python train.py --n_head=4 --head_dim=64 --positions="learned" --init_std_up=0.0265 --warmup_steps=200 --seq_len=512
MLP neurons of a small language model. Each row is named by its layer, matrix (up: input weights; down: output weights) and neuron, and shows model dimensions 80-143. Each number is 50 + 10 x the weight over its row's rms, rounded and kept within 0 to 99.
Before each neuron's rows, "fires after" lists the tokens most often just before its 100 highest values on Wikipedia text that the model never trained on. A number after a token or word is its count.

fires after: "-" 25, "|" 10, "\n\n" 7, " Total" 6, " (" 5
L9.up89:55 60 59 19 58 52 36 63 56 47 57 55 35 50 53 50 64 58 52 50 41 40 52 43 51 28 37 61 58 72 43 39 48 37 55 55 49 37 50 41 62 60 34 46 46 51 53 29 48 54 57 45 70 55 47 54 39 27 40 33 61 38 45 52
L9.down89:55 41 40 67 48 37 64 50 61 66 49 74 57 56 70 44 51 61 49 43 50 55 53 37 43 52 32 38 44 48 58 49 45 45 52 29 51 54 53 68 65 46 39 30 42 48 43 42 53 50 53 44 64 40 59 50 45 48 51 49 57 31 36 67

fires after: " |" 69, "|" 5
L5.up589:40 41 61 54 43 36 58 26 41 60 47 50 38 56 38 51 35 50 56 55 39 48 33 46 56 42 79 58 36 65 51 43 38 43 46 38 33 34 61 46 59 51 45 47 44 67 59 57 45 44 49 61 54 47 55 47 60 47 54 60 54 64 55 50
L5.down589:54 64 67 44 41 71 41 32 48 39 50 54 61 40 55 64 63 53 58 53 54 81 45 37 39 53 27 46 70 55 53 61 52 45 43 44 40 48 54 61 62 47 61 48 44 62 47 57 67 43 68 47 32 53 51 44 40 50 49 51 48 35 64 52

fires after: "\n\n" 40, " (" 25, "\n" 19, " \"" 7
L4.up343:53 66 49 37 49 40 32 73 46 27 33 47 39 50 60 63 58 48 44 47 57 46 48 49 71 50 47 63 45 65 43 56 50 32 58 66 47 52 50 53 54 55 66 36 29 62 48 53 43 56 40 52 57 73 47 39 50 67 51 53 66 39 46 55
L4.down343:32 50 38 63 41 47 59 49 59 57 58 53 54 51 61 57 62 65 56 39 39 43 55 27 46 48 50 35 59 67 52 74 51 62 53 69 56 54 65 35 45 47 75 35 58 63 50 46 47 56 40 47 54 38 56 45 45 30 52 26 60 43 61 33

fires after: " |" 32, "|" 18, "On" 14, " on" 12, "-" 10, "\n" 4
L14.up509:54 23 40 34 46 51 37 38 59 47 53 72 61 61 47 59 43 53 49 68 63 44 49 66 61 37 48 68 49 38 54 32 48 60 38 46 58 31 58 52 64 47 51 41 57 58 59 43 46 75 57 45 58 41 43 46 39 48 61 72 53 54 42 50
L14.down509:58 42 37 41 51 52 55 37 65 46 64 49 40 44 56 74 51 41 54 41 34 47 47 49 54 46 29 49 63 51 64 43 61 62 53 34 52 61 64 57 61 69 25 58 57 51 48 53 52 59 49 61 54 41 67 17 42 58 54 60 49 50 50 42

fires after: " |" 72, " Apps" 4
L10.up180:48 32 48 38 56 55 34 44 67 46 54 52 55 44 46 60 51 43 51 71 39 41 41 62 53 44 49 58 56 36 40 56 51 56 38 46 48 54 45 54 62 43 77 42 55 62 51 41 46 66 50 46 52 63 31 31 43 48 57 51 61 63 44 55
L10.down180:54 36 42 65 42 32 46 68 71 50 53 51 45 58 46 57 52 54 47 41 45 67 44 50 57 40 42 49 42 36 42 50 41 54 51 51 47 48 60 66 72 41 59 71 50 48 51 68 59 61 38 55 60 52 46 53 77 47 39 66 60 52 39 58

fires after: "\n" 39, " at" 13, "=" 9, " Attendance" 4
L9.up489:55 67 51 56 54 44 54 49 48 54 38 41 50 54 71 38 42 37 36 55 69 35 49 48 66 47 59 27 70 63 40 45 49 24 44 61 39 53 55 60 53 62 42 43 48 45 32 47 53 43 55 48 57 57 60 51 63 53 43 56 54 33 46 51
L9.down489:36 48 28 49 65 37 48 50 27 71 52 59 59 43 46 50 54 39 55 59 53 44 49 41 59 58 65 56 43 44 58 55 47 51 47 61 41 57 63 53 41 40 57 42 54 73 50 49 27 53 54 48 34 38 56 57 43 59 35 50 43 60 48 58

fires after: " the" 27, " The" 7, " War" 7, "'" 7, " A" 5, "s" 4
L8.up40:50 38 33 55 45 66 54 38 45 38 45 46 32 49 47 44 70 57 50 56 66 63 31 42 51 49 42 48 42 48 54 40 56 25 46 38 39 50 55 38 45 50 55 42 39 36 51 33 48 44 58 68 59 57 32 50 51 46 50 53 43 39 50 43
L8.down40:47 54 49 51 53 48 49 43 57 45 54 38 53 62 53 43 42 51 51 41 49 52 67 62 71 35 27 52 67 65 39 49 72 54 54 41 40 35 32 58 58 65 59 32 47 76 46 64 56 48 27 57 53 53 59 46 47 68 61 46 42 52 68 46

fires after: "." 19, "," 18, "-" 12, " |" 8, " in" 6, " of" 6
L5.up556:56 49 22 64 42 52 60 42 57 58 50 44 45 62 52 66 48 45 64 54 47 44 42 59 44 54 37 58 47 59 42 50 39 52 47 47 54 37 58 43 55 51 44 50 59 46 57 63 62 52 53 48 40 33 69 42 49 64 61 62 56 54 51 41
L5.down556:32 56 56 41 47 60 50 54 52 45 45 54 53 26 63 53 44 57 48 43 44 57 39 50 51 42 60 49 66 65 43 57 57 58 43 56 52 46 47 48 48 40 60 54 59 50 42 37 31 63 50 50 41 41 51 39 44 41 54 41 65 51 59 53

fires after: "-" 38, "\n\n" 8, "|" 6, " dep" 4
L5.up371:48 50 33 62 42 46 65 53 55 49 39 53 54 41 56 43 46 54 44 45 35 37 52 44 46 36 57 65 56 36 49 49 79 40 32 50 41 35 56 48 35 55 63 44 47 51 56 42 42 66 51 30 40 44 47 56 40 34 58 51 41 45 52 60
L5.down371:51 47 43 45 41 59 38 34 51 39 41 40 60 34 45 53 40 46 50 60 53 53 59 36 57 52 49 57 51 51 55 65 57 66 41 59 44 50 50 52 39 60 66 61 50 54 42 54 40 52 54 47 48 51 65 46 60 49 61 63 39 52 74 34

fires after: "-" 33, " Succeeded" 13, "|" 5, " Production" 5, "al" 4
L8.up51:63 56 43 38 47 34 68 61 51 50 53 56 56 53 44 68 65 40 51 58 67 54 63 56 51 59 34 53 49 38 47 45 56 43 42 56 51 51 40 70 50 49 47 48 52 46 67 56 35 62 58 41 63 37 40 50 50 61 49 53 35 48 53 50
L8.down51:61 59 57 38 40 27 67 49 37 33 48 42 60 50 40 38 71 58 43 46 43 59 55 58 45 47 61 52 51 54 49 40 56 55 52 48 61 57 40 57 53 58 58 44 36 50 57 54 46 49 52 47 48 51 50 60 31 55 51 44 61 28 54 24

fires after: "'" 15, " his" 14, " the" 14, " on" 14, "s" 13, " a" 9
L9.up263:50 34 34 55 59 43 33 25 63 49 37 61 51 55 73 49 60 56 42 57 38 34 35 43 64 35 40 54 50 71 60 47 39 39 58 44 46 56 54 55 65 54 52 40 59 30 28 39 50 41 44 65 58 61 45 51 57 32 58 64 42 44 44 42
L9.down263:48 44 36 48 60 36 46 64 54 53 39 35 53 60 37 38 50 37 59 32 46 61 77 76 42 43 37 66 54 57 46 55 43 60 52 48 46 60 50 37 60 59 61 49 46 59 63 49 39 41 58 46 57 50 42 53 45 53 58 56 60 57 72 68

fires after: "\n" 47, " (" 11, "." 7, " zone" 5
L9.up280:53 42 68 37 59 45 36 55 47 59 37 41 67 36 41 47 52 62 49 61 44 46 61 50 53 46 46 69 40 62 44 57 34 57 70 66 52 62 53 53 59 46 45 58 45 48 52 40 40 48 39 54 57 50 55 52 51 53 64 34 48 45 54 44
L9.down280:57 56 69 49 63 67 49 49 40 43 40 53 62 33 56 52 55 44 61 50 39 38 43 63 35 39 60 44 42 42 43 47 39 58 57 27 56 42 32 42 62 67 51 50 57 42 45 70 38 46 56 63 36 73 48 36 44 58 40 52 63 57 47 63

fires after: "\n\n" 59, "=" 26, " =" 10
L2.up396:58 59 39 54 57 56 31 65 50 48 53 48 33 32 35 58 41 46 39 45 48 49 47 24 47 44 34 59 41 48 43 46 63 35 54 47 48 56 56 41 30 40 39 40 52 30 57 46 42 33 40 62 52 42 61 48 56 34 66 50 32 53 45 54
L2.down396:60 72 54 50 39 47 56 49 53 31 62 66 51 48 59 47 57 55 60 37 57 44 46 44 73 42 58 49 66 48 55 62 35 45 45 61 45 43 43 43 64 46 45 33 58 41 46 43 48 47 48 42 45 43 48 63 39 47 60 67 54 59 59 50

fires after: " \"" 33, "\n\n" 24, "\n" 12, "=" 8, "-" 4
L14.up281:55 56 35 52 35 47 48 60 30 57 40 36 59 59 66 62 45 41 67 40 52 56 35 22 65 61 39 61 69 49 42 50 63 19 48 55 58 59 65 56 60 47 57 57 37 51 48 48 39 58 56 52 54 52 70 48 26 48 55 33 50 58 55 62
L14.down281:52 27 62 56 11 53 52 63 44 41 50 45 58 48 52 55 45 62 52 31 59 47 30 50 46 40 49 54 48 48 62 65 34 36 47 41 38 32 60 60 34 50 73 57 42 51 41 40 53 37 59 46 53 39 39 59 38 56 39 60 58 40 62 47

fires after: " (" 43, " \"" 27, "-" 6, "\n" 4, "\n\n" 4
L4.up279:57 57 45 43 40 29 44 49 57 38 53 60 54 51 49 42 35 41 51 52 61 42 52 55 76 52 42 49 56 50 45 50 48 47 37 44 60 48 53 55 49 67 69 47 62 63 57 27 46 54 60 48 40 62 60 74 62 43 56 51 62 48 47 45
L4.down279:38 36 58 67 38 33 50 49 51 65 44 55 72 35 59 56 62 44 50 50 50 51 72 41 58 47 60 60 61 37 70 55 61 44 39 40 35 52 47 41 49 58 50 44 30 67 56 53 48 24 43 40 48 45 37 40 47 44 67 59 57 62 64 47

fires after: "." 65, "\n\n" 12, "=" 7
L4.up328:63 47 36 48 56 59 53 49 38 33 41 42 43 63 51 46 60 43 41 58 49 48 52 41 73 57 51 70 44 36 53 46 50 41 59 58 44 40 74 32 64 43 61 33 46 55 56 46 52 42 56 39 46 48 44 48 50 48 52 51 38 58 47 49
L4.down328:63 56 37 50 56 47 53 60 51 59 70 53 67 45 52 51 53 53 47 54 43 48 53 65 63 48 52 52 36 59 59 52 69 61 40 68 49 54 64 38 47 64 48 36 46 50 32 47 65 39 37 46 54 56 56 49 50 47 57 45 47 56 53 47

fires after: "\n\n" 24, "-" 21, "\n" 13, " Tel" 8, "=" 4
L5.up23:50 63 38 58 45 37 37 53 39 45 43 58 43 43 60 59 43 48 56 39 63 24 47 58 80 67 43 60 74 43 49 43 44 36 36 42 53 46 45 54 52 61 59 48 54 61 41 57 57 58 71 55 39 64 59 42 65 51 57 47 42 43 45 38
L5.down23:42 50 42 56 61 54 41 41 29 57 65 38 57 51 33 49 47 55 72 25 40 49 65 50 62 37 47 82 64 59 47 60 62 28 69 48 37 68 71 65 42 38 42 38 48 46 64 36 27 43 55 61 46 52 45 41 47 56 37 56 35 48 56 52

fires after: "-" 34, " In" 12, "in" 8, " Bet" 5, " over" 4
L8.up331:55 56 55 47 46 41 58 57 62 53 63 42 43 65 53 53 47 35 48 51 52 47 51 54 59 49 47 68 54 35 70 54 73 41 79 76 53 51 44 56 45 53 49 46 53 59 58 53 45 59 59 34 45 46 41 60 59 48 41 59 48 55 67 48
L8.down331:29 45 62 46 61 47 47 52 49 32 49 60 57 54 48 48 43 42 62 61 49 42 44 56 60 38 67 50 45 30 39 50 57 41 67 48 57 32 41 45 50 48 49 41 62 63 56 41 52 53 53 60 51 65 40 51 45 45 57 50 52 57 48 57

fires after: "\n\n" 65, "-" 9, "|" 5, "=" 5
L5.up150:59 59 32 47 67 59 67 57 63 55 44 59 48 62 50 50 70 31 34 60 37 43 50 48 57 48 53 71 45 31 45 46 50 50 71 28 58 37 54 38 34 54 33 43 65 53 58 56 43 65 50 52 62 60 52 54 56 45 52 51 31 59 44 37
L5.down150:43 44 63 49 49 56 44 50 65 52 49 56 42 51 47 41 51 38 54 49 19 57 58 50 55 41 52 42 50 45 49 56 48 54 73 51 42 59 43 50 48 69 30 41 39 50 54 45 58 66 63 57 47 57 53 49 53 55 70 45 62 61 31 54

fires after: "=" 36, " (" 8, "M" 6, " \"" 5, "-" 5
L11.up209:45 64 40 37 50 53 62 40 59 44 49 50 35 57 53 56 49 48 41 49 44 54 57 49 53 58 41 56 38 66 42 50 54 34 55 48 45 44 65 31 40 58 71 44 46 59 60 67 47 60 53 42 64 64 45 66 35 55 40 48 55 58 45 28
L11.down209:28 52 37 60 41 49 43 57 60 62 58 54 57 42 41 47 46 56 55 64 55 55 46 42 61 55 41 44 57 32 70 58 45 53 62 47 43 49 71 67 38 39 44 49 58 33 70 52 51 45 54 60 52 45 50 63 52 68 66 55 41 39 34 60

fires after: " |" 40, ":" 5, " (" 5, "^" 4, "|" 4
L12.up218:57 31 38 50 72 39 53 56 50 38 53 52 50 46 51 58 49 47 54 59 37 51 43 49 50 61 41 51 44 51 47 26 51 49 52 60 44 58 59 52 59 46 55 42 46 60 63 47 51 65 76 30 54 54 60 46 42 42 26 34 55 54 40 54
L12.down218:39 28 64 51 56 60 55 53 53 37 44 57 60 54 44 69 38 45 58 46 22 63 53 39 42 51 48 54 57 50 44 45 63 56 57 44 50 52 58 45 59 78 38 64 42 47 35 41 49 42 43 51 41 50 65 43 45 56 44 50 51 54 39 46

fires after: "ho" 14, " Go" 13, " Ho" 7, " Rot" 6, " Council" 6, " Hell" 5
L12.up171:55 69 48 55 67 61 50 64 38 43 54 58 60 46 43 61 50 28 47 33 58 31 41 44 68 43 44 58 62 42 53 50 73 47 68 39 44 55 45 55 49 65 45 36 38 38 43 39 52 61 66 57 59 51 59 51 54 57 41 27 55 61 51 57
L12.down171:45 49 58 56 48 36 60 39 46 48 26 47 59 55 40 44 65 65 59 53 45 52 47 50 55 52 56 47 40 51 51 17 52 57 60 39 43 58 57 41 58 43 55 38 64 55 51 48 43 46 50 29 51 58 40 50 53 45 41 66 42 43 53 30

fires after: "." 29, "\n\n" 15, " \"" 9, "\n" 5, "Th" 4, " ne" 4
L3.up80:40 55 54 33 60 51 47 59 51 43 54 44 39 61 52 63 52 62 46 65 62 49 31 51 68 54 60 55 39 46 49 65 58 32 36 50 33 74 48 65 69 41 50 34 60 61 57 54 41 47 56 42 58 35 54 49 52 50 48 33 61 48 43 60
L3.down80:48 36 54 51 59 34 59 50 44 69 68 43 30 47 54 58 70 40 56 59 53 45 51 52 74 41 52 44 49 59 44 58 61 41 40 59 56 43 37 52 49 47 56 48 41 64 71 43 55 25 35 45 40 62 47 43 60 38 58 45 57 54 70 45

fires after: "-" 27, ":" 11, " (" 11, " Release" 4
L2.up161:52 46 56 47 58 43 51 44 49 47 58 46 49 54 54 66 48 63 42 59 43 57 46 67 51 43 43 51 67 48 25 58 60 48 67 70 60 37 60 49 30 48 50 62 50 55 54 32 66 64 35 42 32 53 67 49 50 47 46 63 33 69 50 55
L2.down161:50 47 32 45 45 50 51 36 57 56 63 62 41 48 46 57 77 38 58 49 36 54 64 51 41 46 54 49 44 41 52 53 45 29 62 54 45 56 51 40 50 44 57 61 34 37 46 62 33 57 45 49 60 44 58 66 51 50 56 55 55 50 56 51

fires after: "-" 25, " \"" 24, " (" 19, "–" 7, "\n\n" 7
L4.up102:46 62 66 57 39 50 39 72 60 34 51 49 68 47 49 54 65 53 50 33 52 35 56 28 66 66 42 50 63 48 54 38 47 52 34 59 50 46 51 52 43 63 51 46 47 65 60 40 53 42 57 60 46 53 49 53 55 42 53 54 50 49 57 42
L4.down102:54 47 30 60 52 40 43 43 44 64 60 59 62 51 32 55 50 60 71 37 44 53 70 47 54 45 41 44 58 50 49 53 46 39 54 46 47 60 76 36 49 43 62 41 54 50 56 40 42 51 46 59 43 51 42 28 26 40 44 64 53 38 52 59

fires after: "\n" 35, " (" 14, ":" 7, "-" 7, "′" 6
L5.up242:46 42 53 54 60 38 51 55 47 39 54 42 65 38 62 61 60 51 35 64 43 29 55 42 44 48 49 70 47 68 41 60 61 42 63 47 60 64 60 39 46 52 65 54 47 27 60 43 42 49 59 47 58 45 44 39 64 61 41 49 36 54 52 27
L5.down242:40 50 51 45 47 63 38 33 43 39 34 39 42 33 47 61 63 41 44 52 59 55 51 55 37 49 63 57 45 45 59 48 57 68 49 46 70 40 53 37 73 61 42 46 69 35 27 69 41 45 53 57 46 45 46 59 60 73 52 56 59 44 33 61

fires after: " one" 31, "\n\n" 13, " One" 4, "There" 4, "th" 4, " some" 4
L4.up500:43 74 48 45 62 52 56 65 61 60 48 44 44 38 46 62 59 54 65 53 56 46 48 46 48 51 26 58 46 37 45 40 43 40 70 52 51 49 43 37 48 47 40 47 44 43 55 46 44 41 50 36 53 52 50 43 58 33 62 55 53 39 62 57
L4.down500:64 56 60 62 40 61 48 48 56 58 56 53 40 65 37 59 43 38 52 42 59 66 49 43 58 48 52 53 46 48 48 61 50 57 61 72 48 51 52 45 78 53 42 50 53 52 64 58 58 50 45 61 50 35 49 42 56 53 50 29 65 62 39 56

fires after: "-" 29, "|" 25, "=" 15, "\n\n" 8, "." 8
L9.up360:67 42 46 50 43 52 42 37 45 47 40 37 29 50 42 45 47 58 54 45 45 42 50 41 41 46 46 63 50 58 50 37 40 42 67 46 41 42 50 47 44 37 59 37 50 41 61 27 47 69 51 50 48 46 57 55 57 50 52 58 45 66 47 44
L9.down360:45 53 43 48 51 49 30 56 48 52 42 48 48 60 60 61 34 48 46 52 49 63 50 37 42 52 56 34 68 48 61 60 61 31 43 41 66 34 35 54 49 55 62 51 49 49 55 59 53 55 40 60 36 48 60 52 61 60 39 51 44 42 31 40

fires after: " |" 32, "–" 6, " and" 6, "0" 5, "2" 4, "6" 4
L13.up588:35 50 42 45 49 45 42 64 54 51 36 39 39 71 52 53 47 43 52 54 36 40 57 39 39 42 62 73 27 66 39 51 55 31 39 55 44 46 42 43 42 43 61 58 42 75 43 50 67 62 52 49 44 59 66 47 45 62 59 56 46 49 48 44
L13.down588:40 52 69 59 44 59 50 48 44 39 35 43 48 46 64 55 57 42 50 56 58 37 29 51 51 56 71 56 59 47 57 66 48 36 52 65 62 44 56 55 58 48 52 57 51 67 57 53 59 23 50 50 51 64 62 42 60 59 65 45 35 47 47 47

fires after: "\n" 35, " (" 16, " |" 14, " UTC" 6
L5.up329:41 46 43 43 74 32 38 37 51 27 58 48 55 31 54 44 56 51 59 51 35 50 33 63 52 38 49 57 50 55 41 40 54 54 50 58 61 54 50 58 47 65 48 48 53 39 55 55 42 82 58 47 58 54 52 50 60 40 35 39 49 60 43 40
L5.down329:49 41 51 52 52 55 51 59 56 50 49 77 70 50 46 49 53 26 39 46 42 45 46 48 52 41 67 53 45 36 56 49 53 60 48 38 44 50 41 41 50 52 43 48 56 55 46 59 63 62 56 57 56 56 40 63 63 54 31 39 45 34 53 51

fires after: "-" 31, " was" 14, " |" 10, " Succeeded" 9, " Release" 5
L8.up425:55 51 64 42 48 51 58 49 49 54 64 59 43 47 49 56 72 46 55 67 55 45 63 49 45 52 46 45 40 30 47 38 39 60 47 53 30 69 57 56 40 36 51 55 46 46 67 63 56 56 46 33 46 63 46 60 59 51 44 61 56 38 48 42
L8.down425:59 31 44 44 47 59 57 58 45 58 33 60 47 47 40 58 35 57 53 71 40 58 66 45 47 44 58 47 35 40 48 55 38 68 53 36 33 44 45 65 52 35 42 56 55 44 34 58 49 55 56 54 64 59 41 51 38 39 52 66 52 50 59 52

fires after: " the" 24, " a" 22, "-" 12, " in" 4, " and" 4
L11.up301:70 53 50 55 43 45 48 60 53 58 59 50 43 58 50 57 56 39 29 58 66 48 46 59 60 51 63 61 48 71 40 48 58 36 57 46 47 48 62 66 32 47 45 62 70 39 43 58 42 53 47 36 45 64 54 49 56 55 71 64 28 49 43 38
L11.down301:27 56 38 45 51 55 47 56 56 51 56 46 52 51 69 59 49 57 52 57 37 33 61 38 61 53 49 40 46 37 56 66 44 47 56 62 42 67 61 57 35 35 48 36 44 68 59 32 53 58 60 40 28 38 49 58 29 55 32 42 51 48 47 46

fires after: "\n\n" 65, " In" 9, "Personal" 5
L5.up203:65 68 55 50 52 39 54 62 26 60 59 58 40 63 50 58 49 43 45 70 61 51 42 27 56 34 34 63 53 49 54 58 64 08 61 47 48 67 59 51 58 41 53 44 57 44 54 51 47 44 39 37 40 43 43 53 42 47 73 44 65 46 61 64
L5.down203:40 53 55 61 45 58 53 64 35 60 56 54 38 55 53 28 63 57 51 48 43 28 49 44 56 60 65 67 69 43 60 48 52 47 58 54 48 38 51 36 63 50 48 43 44 46 44 45 51 60 34 36 47 38 56 65 60 50 63 56 57 53 45 43

fires after: " Q" 18, " U" 10, " B" 7, " AT" 6, "di" 5, " S" 5
L5.up514:43 45 34 61 52 56 43 46 46 64 53 56 41 59 47 36 66 48 49 35 63 55 25 52 52 69 60 48 26 46 46 33 38 49 44 45 34 33 45 62 50 58 46 49 49 70 67 44 60 47 61 38 62 74 54 73 42 52 41 54 36 55 50 40
L5.down514:44 38 47 41 57 58 54 53 46 64 54 74 46 42 44 47 49 40 42 44 48 42 32 47 44 49 51 45 49 46 55 46 63 51 55 58 41 50 40 32 50 46 46 50 65 65 38 72 48 50 44 52 54 65 36 62 52 41 58 28 32 43 33 49

fires after: "." 67, "," 14
L13.up511:49 39 36 52 48 52 41 43 58 58 66 42 51 65 38 68 37 53 73 58 56 50 56 38 45 51 32 51 46 49 38 48 46 50 56 44 47 38 38 47 39 44 45 27 69 39 58 45 37 45 61 35 40 44 63 48 43 57 58 64 52 59 51 43
L13.down511:29 42 46 38 59 43 64 39 68 42 34 60 33 54 44 71 58 56 59 33 35 46 52 46 55 44 44 44 56 50 46 60 52 51 56 32 71 52 47 38 39 50 46 30 66 45 48 36 42 32 54 51 32 54 43 63 40 58 48 61 31 43 33 53

fires after: "-" 30, "." 13, " Is" 5, " (" 4, " \"" 4
L6.up625:63 40 73 50 54 58 39 62 58 44 44 38 42 67 47 47 59 71 57 55 44 45 40 31 29 41 56 50 36 52 45 52 67 64 33 56 39 46 54 45 43 43 54 40 39 56 61 44 50 50 26 49 63 58 40 31 37 55 58 57 66 45 47 40
L6.down625:46 66 58 45 63 57 48 39 60 50 62 38 54 51 56 48 69 59 67 38 27 65 55 38 46 48 52 40 70 41 60 61 56 53 64 46 46 41 61 40 44 58 44 41 51 49 52 60 46 47 62 43 31 49 41 32 31 49 63 47 74 39 29 18

fires after: " \"" 32, "\"" 9, "\n\n" 8, "-" 8, "=" 6, " (" 6
L19.up95:51 64 34 56 46 38 54 46 31 40 29 62 55 35 58 41 44 64 56 56 52 43 39 38 55 60 47 52 62 34 51 46 37 29 36 49 45 47 53 63 56 50 59 51 51 58 60 47 49 48 72 50 43 40 69 52 52 57 56 46 48 40 57 38
L19.down95:49 44 27 60 46 50 36 42 49 64 62 48 47 37 53 38 51 51 52 37 61 55 39 50 57 38 55 44 44 36 53 54 55 58 44 55 49 33 49 71 47 44 65 47 43 53 44 40 40 48 27 66 59 56 54 59 27 55 52 53 34 48 58 50

fires after: " |" 37, "|" 10, ":" 6, "," 5, "-" 4, " a" 4
L15.up408:62 57 58 54 54 51 50 42 38 48 55 58 46 62 53 54 55 61 55 42 54 47 37 47 45 44 38 55 46 44 42 39 44 43 48 66 57 46 56 57 54 51 47 65 36 53 70 37 48 56 52 44 75 47 44 55 51 48 32 43 43 36 49 42
L15.down408:42 51 54 30 59 51 56 57 44 48 50 64 50 48 24 57 65 52 65 43 25 37 62 47 57 37 62 61 52 34 30 52 49 44 50 53 49 53 38 66 54 59 40 57 47 25 44 49 53 56 62 43 70 56 55 51 48 40 39 43 41 57 56 49

fires after: " |" 33, " —" 10, "  " 7, "|" 4
L6.up102:51 42 51 56 45 56 58 41 33 49 52 48 45 31 40 63 41 39 42 31 36 54 38 42 38 43 38 57 44 60 50 64 58 48 47 52 56 46 62 42 72 46 58 65 51 52 54 52 56 39 61 66 41 51 67 34 49 51 43 40 55 43 70 41
L6.down102:42 58 68 50 45 54 42 34 40 44 61 60 57 40 64 74 55 39 43 44 45 54 46 41 63 65 31 43 64 49 52 79 41 45 41 46 60 66 61 61 68 47 42 50 37 27 58 70 58 47 45 67 40 58 49 50 37 55 45 53 59 47 52 45

fires after: "." 36, " St" 7, " S" 6, " U" 6, " N" 5
L7.up368:65 51 41 35 74 65 53 74 56 49 50 53 64 68 63 49 66 42 31 43 63 42 34 50 38 42 54 47 26 42 39 45 36 45 48 54 57 57 43 53 59 54 49 50 61 51 39 48 66 34 54 49 61 53 52 62 32 66 52 57 53 57 47 58
L7.down368:51 23 40 45 39 49 43 47 53 63 39 45 61 59 63 49 45 46 63 49 46 46 33 60 45 49 44 42 37 51 50 32 50 45 44 36 50 63 48 49 50 64 50 23 63 71 58 41 56 53 51 44 38 60 40 52 36 42 51 64 51 43 44 48

fires after: "\n\n" 99
L6.up371:44 71 46 39 62 55 40 68 46 58 41 41 58 43 38 46 71 45 46 50 51 33 54 51 68 44 46 48 55 34 44 48 55 26 59 48 64 50 48 37 45 36 37 45 68 48 48 35 42 57 38 43 46 62 40 51 54 43 67 39 57 41 51 71
L6.down371:41 45 45 62 44 54 70 55 43 43 39 60 51 58 47 46 50 64 48 56 44 46 59 48 49 53 48 62 61 53 55 50 57 58 45 57 48 37 62 51 67 55 61 43 43 38 50 33 64 43 46 33 52 51 42 52 64 42 61 40 61 50 58 45

fires after: "=" 66, "\n\n" 24
L8.up422:54 54 55 41 42 62 64 68 50 65 58 56 36 45 46 44 49 45 56 43 65 34 43 51 71 28 53 52 63 52 46 49 38 42 45 43 41 61 31 32 35 60 58 54 62 61 39 47 58 38 41 63 43 54 54 48 65 37 70 53 52 42 37 42
L8.down422:47 55 49 43 61 50 57 65 42 34 57 52 62 53 43 58 60 53 56 55 44 45 54 51 63 58 64 64 63 64 54 48 42 42 45 56 33 59 42 57 57 57 68 57 34 40 46 44 56 44 45 32 40 42 46 52 49 50 73 37 55 49 53 42

fires after: "-" 48, " •" 4
L5.up553:67 44 38 50 47 39 50 48 52 58 67 47 61 53 65 48 46 52 50 45 35 43 50 50 41 42 33 67 50 31 52 46 57 52 62 48 53 54 72 65 26 41 32 58 48 37 40 67 55 66 48 49 47 49 54 70 34 48 59 40 43 55 52 47
L5.down553:46 62 45 51 55 38 36 51 16 47 42 60 41 41 50 58 50 69 51 48 49 42 31 39 55 40 50 61 38 50 44 55 30 53 49 51 42 63 51 62 37 39 49 51 52 49 48 38 40 67 49 40 39 50 54 70 43 37 65 63 50 62 33 56

fires after: " |" 59, ";" 10, " 2" 6, " 0" 5, " 4" 4
L4.up489:37 47 55 33 43 60 44 62 74 43 56 48 54 53 47 43 58 54 67 49 54 23 50 34 50 38 46 48 55 39 35 31 49 60 52 42 54 12 58 39 37 48 56 37 48 73 55 56 48 72 64 49 63 42 37 26 58 63 61 74 59 42 29 48
L4.down489:47 42 54 51 63 66 53 53 59 48 43 42 42 64 56 59 74 34 60 54 69 63 62 69 48 50 41 44 31 41 57 52 47 42 47 47 39 35 59 50 49 52 46 47 52 54 55 63 36 59 45 42 51 58 51 63 63 52 39 48 61 40 53 56

fires after: " |" 46, "|" 15, "-" 9, "\n\n" 7, " the" 6, "=" 5
L4.up431:55 46 33 47 59 51 39 59 69 53 25 38 52 58 38 61 47 53 38 60 46 45 48 58 70 32 53 58 37 46 36 49 48 59 55 46 64 61 55 42 49 35 51 66 39 44 48 41 42 63 34 48 56 56 35 46 42 37 41 41 51 51 59 49
L4.down431:25 36 54 53 50 60 53 70 54 49 54 81 36 59 48 51 51 51 40 54 40 45 71 31 56 51 41 48 58 25 59 59 51 56 49 45 50 61 59 46 68 50 48 34 43 57 65 55 65 62 37 66 49 36 65 65 35 26 45 34 49 39 47 53